Weights of a small GPT-style language model, trained from scratch on English Wikipedia: MLP 2048 tanh GELU, vocabulary 15888.
MLP neurons of a small language model. Each row is named by its layer, matrix (up: input weights) and neuron, and shows model dimensions 170-340. Each number is 128 + 24 x the weight over its row's rms, rounded and kept within 0 to 255. Numbers have three digits each.
A block is one neuron, or neurons of one layer that tend to fire together. After each block is what it responds to, as a language model described it from the Wikipedia text at the highest values.

L3.up1660:117139134129154100124117084095117126128133127125133151125107088108166119112111118169100130122116149124080108125188130149131142114099127121133133104138129166131176182181115146072187101107111135156125133130132144111152127107119141096130159149158142107133118130160131083127097116168139165097173108133129127096134119122112137172126100114118142122169157095161104139126120146107123149149113115144137134135165151112118137143131165176089152151066147122129138147163132107123118126156125126141151119173158149164071123144104
Description: Closing pipe at the end of data table rows and dashes inside match scores (2–4); also prose prepositions and verbs that attach a following phrase (with, under, record of).

L3.up1113:127108100139107107148151145139130127121122189112132183109128130142142162129150108133174099106104151145166130094159144125097120146162128138143150147121098106083097122098123124060162166093143159155171163117160104172158125137122129149097179138112156089108117170108157103143128131148130124164133128137108133119079134119164191142145175136124115132118101124103159137135164154118179143165115155142130123140148153123126076120106125135083151122131098117093119147094106087090079121132133115128125131160163115131127160115114
Description: Last subword piece that completes a word or name just before a comma, period, line break or table bar, mostly in lists and tables (Vaisjū-ns, Apart-ments, pun-ches, yards).

L5.up528:099165137158117115150101104139145134121130156099100163145143131135133103138105092104108073171141147147123088123163139136140135153153093164129149108115144134118116101088115149164125162084114110082105136123129122204115146098098134148149172109130170104145090092148124119171153131133143130128132145123132128142156122139168111136136102159142105139175171159153114158154136114084134127098171169127128153117102137103152131159147139142121143140077113126128107108171131134138131155154110093153136116151124082127154117143120
L5.up1814:126119123150115154120126146097120114100175140168099132018122155129090106145115106150124123150159110162130138115142121136112084120153111142115134134126134134141112158116138127113132135138131133108104169106121125138143138112104162154112132158137106099075130130132170139139094166121149129145176083130092130132094102156155101131096132124123160141185182136157090140112149143091131139116150165111172122123135117146131125103145146116137170083106117080177104105157138113125151098144134114146108149140121136133127105133132
L5.up1995:093152107181141168151104130125155148081147109121088124128115100154075132124092091132096115152145107143116094096134117135142122119154118162127149112138152167141123147139139189125119152081110118120128158145128123112112130186104137155162162157114128086146135118109142108147168125166162125135140157120110157167141104138141093135102143125140142142199156147171098148141169134094134132112151161131140134166118103085117094138166153138109120133099089075121113096146127124084160113144120102143135133160096132157125078145138
L5.up1997:113135119150115083182134105126110100124162119112099159104126118099151114131150117119127104160155110129138124120143158174135127145112162136128125111140144140077138153144138178144130132062111122113108156140153147126116142129104107138119173133134160141124102125100160053159139160129125138110150116094146117142097157128169093111134136167125198132144132189162122137137123136100094125147146123134160105116159140093097136160145132124151174133100162134137077119161133135121139129121141131138149144133134119103089137143151
Description: Tokens just before a personal name: role or occupation titles (manager, singer, archaeologist, Republican), table separators, country codes, and the name's first piece.

L4.up114:103095095119133174174143111151121162144161101121175169144153115100153144131089102124089109153091131157082088103163138148096126164178105143117149146113124113146131124120138133102130157158114095103096123109122130146105144088104122165122165126109181133178104118106102140164116131105139134112176166152109081145087108101156093153123103152132091128167143134172139136159120175109126152103178113167153109120129107086124126155167135148147141158069151128116121087199126090084136103136132114132114117129128112129152129143127
L4.up817:085123143131138155121123139121110101131135133122125153130146140135083083119086110166069074154115116134114085069162153150112127135132077150113137157115095121124108106112144163126145159136075158111118103086132128192122139134138155150167178123111130108187103104088146121122130107138132129086149128135109130113146091122163133149133098157133138148152151168162125154145120125111109143123127126111121112152100162112137155137152157101116166150099123123121114133162152153146126139124111120155144138123119100141149077115140
L4.up975:084129114135124142153147145105122108111146103127114157188114173144113072099119123109099125135123125183119114106168123171142130136152110130112134130070148138110128146146155158127141168109101159112103138107157156126109149143150167107141135160132112115166098122113123123141108121154137108139160123106153107111127137112161098146126128165126139137142143150127149142162135123106100153185175162110129113113105150087152112137157115100119144144126129118113106088142143108123099107113149108155110150146123100155161087117138
L4.up1816:126145144172139117190153080135100159121140112099144178123110143104128098138103080137129092180121126153112102096180148155121151151185119132131153109145089179122112120133152133155127184111127141174099160099145135151124167123124085087108178119112102105173133117081129127135164112123135159154161111104094135151144093123174124174154130163156123116161157123139118138155111133103137161085151155137131169155160120128148156121157122140125149126117136140156110118158113116154130125116095121135143134141114089120102141128166
Description: The final token of a person's first name just before the surname, often after a title or role, e.g. Reverend William, Mayor John, Rodolfo.

L3.up1647:084128106145116155222161119142134103111148084127159151149143182101140109129096106113124131161151065107121092145158115159106113190139142134100127140121145112121161130156129102113152108093127156096135160120093113143108141172066160125156128121112111099157114082142172111134142142149144138155170119101133129121130150118131106121115127168080157141176148184174127123131141137114110167128188100099150102106198143103157140148144127114094140139121096098111092096159161132092101118164148121148098122122094106152139090133130
Description: Words just before a named person or agent: role nouns and titles like filmmaker, manager, President, and prepositions of, by, from.

L5.up81:115106161106081118139137151134151134127159161139087086118106166102116113125140138140151104142128115125110103171138068101127146089202151139128117129139150156146137201135139097153117120135114139138105119154126145121149124113132160167079159187094166139157121122130141112139075122158104145138129147171137122098123125099116088156143130116135161117124127086113129137118157166157118165107124108108084092072150107128140090093129127150199131123131094132126119146100127136113185103113140121152151107135176125115121136118124
L5.up685:120100104140122121115141106142117109081121102133114101136132104177156191109144108148114114128131138100089147163114113157110129078129123100121179128083096127086114157135161117150175186161126154172130117092143181134160156152086124184151130189133130114119114095164143096104152120128141130126115139135117144142089115138131112125140131082144117117188136149120118159150121151127112124099150120084113147129142161165108095114117125153106104140187130108113152097119149103118124130123115117078145101109149125144123154122127
L5.up847:094129132139123123139163119093150140117120147082137112128142157126103138149145108140134104124126170095093091137191107184133098126146118110117152136106159126118153112134140145141121148105113146148088143163159160145157141135129095132118118134141139128109097125126097144148141055159141113139109125141063114116112148107133157174148139084145148106127140119112124164176129117136105153112147122176124136179098168104133101083134112152118111132144107134088143138086174150137131133075089107124131094114169137121165121143114
L5.up2040:139112131132125139100156055151155129116151137128134118102155065083145146153146085150102151106083082121138127179134113182110128096150136095162141116157134176100150146144135133140171165120145135136161082148184167098119150124111111091098149171147157119151128131108129124144127116136112093097119126148162119120152118131145088132130148135142106128129084170129121148123135098105136154162152136114130159085145152111113098121096072123153135136143122164087170106128132134133186117154149085143120138091070112141131162125097
Description: Word-piece fragments inside longer words and names, most often "es"/"ens", as in und-es-erving, dom-es-tic, G-es-ellschaft, Sprachwiss-ens-chaft.

L4.up88:117087147104105138108149136153178133136088159120150149121160158129130123116097127134159077107095125147095127132139108143162149111112107084112176180091111141128092125124154109143148150144149146100150116090113086148150154105077114134128129136132116105144133052137133121140087107143130161099117126110152131100179138156141079143097104105133163143137134109085136152092142196151132113147155132104139113126170190146127142137160129143082114131088088127113150101100119121091104134151115124114144112159142163107154162120125
L4.up466:131150139125139107113132114130140114152104182127132139146093161128161114171152119117137122147111154138101112163192145145140091128148178125127161104101072160101073147087145142172123096124107118144135094094150104138137121160162140148103160128101173153126133122113145127149134124130133137071132119119111152135171120103123122144144114088142129120087112130127163125117155171097148120170116126139122122096152173108140090168135113106142101132099125129105131084131136140113113130109120130142152115152131122113117146099155
L4.up945:112138116143120141123172092114133169159114109115146127159108134155150100144131121125103120171135127180134110144086150115145141134129133132137116164093115139131108130105142155158139143142123109128112128082162145108085132123102129167130145113082154155106128111112132128167153145127113148117143163161087163108148148106141112166151133126133135120100165117147161128163148086110114120145104133138125109129147164121157112158174116126137134130113094158107143098106089155121088137116110121140127103170159169159132153142142
L4.up1732:132086138126092109115161128155125153162120177093137135139150143120117087149146117148169119153178130106136137127092144183108096092110151162128162131125132151161138109126138108155112184126131139084122091077141156121148139114085094139173138124135099157166120106141134139149138108118147128095143116138141175118130109115170115142149111122107163102115145133127135145128138108075112170092113141141080143102169115110160105111094104171084116086102081114079127139141151154148106135138117111139150125106131126131154136115151
Description: Opening sub-word pieces of words split into several tokens, often verbs after was or to, such as es(chew), pos(ited), s(worn), ins(omnia); weaker hits on made/makes and table cells.

L4.up340:102157120128111134068125147134165144086116163128163138118122181126121129109129126112119126094151122137156160122113109126112112130135146100149137113124153109129133179110162096102096118100144128169147112106093131122144141090104105115111141115078077113095151128068150125108115127116133159103142094097143128098144099153142137153079092138121154096129164125146149140153128126123117117136152136188134172142184112137106140164129116090114146156105139134183072113133106162139182095113132125082082130113124095146135115123189
L4.up437:114113104138138110136135127099190148092106168121182155115112171151154126092116124158149140116132166127167116121115096103105144135115121129128144141139143126132133124081146140126111110116123134150111138091141156171125136149151164121105158128095127132134096112150145111105091129154150134119111117113149135157159099155152134156134110099128159140191156145153131157168089162125135102078125150118131174123127127150107142158142131137101164140116133085141060090133136132122145077156113102125096123168094124136125068129167
L4.up1359:134147120139119144116161112117169136126110146125144132140122140121149163076122101132160138162131132137181169105145101142139134128105141156136166120121185130154143151126137102140098134111104106164127135097141078148131121107104119089149120148102116091113128131103165134135095129145159144103120105109125150115133093182121102131120140119124133128148115135136134144175133124154144117098115105102130151157146131128119114118140124127088130119137164100125110091126141109122199117154080114130087110167134141155126100109117
L4.up1977:083119127152063133111118172157145144088094140116110112114126149141104143113122112131136140125089116155188170106118129171130134136116120130164149118118183169124165176115168139110107106149121113147144108123102145138119138114096107136135099125080136105146135130091152129117077110128147149110125100114139156124121119162138139151096096125111130126142155147142126135139144110157106106091161152168120146125181161107134131100143171139101137086126152132164088084096126186091139115108141101114077118098126120160135123141130
Description: Content of the final cell in pipe-delimited Wikipedia table rows, just before the closing pipe and line break, such as totals, records like 27–10–4, dashes or blank cells in sports stats and election results.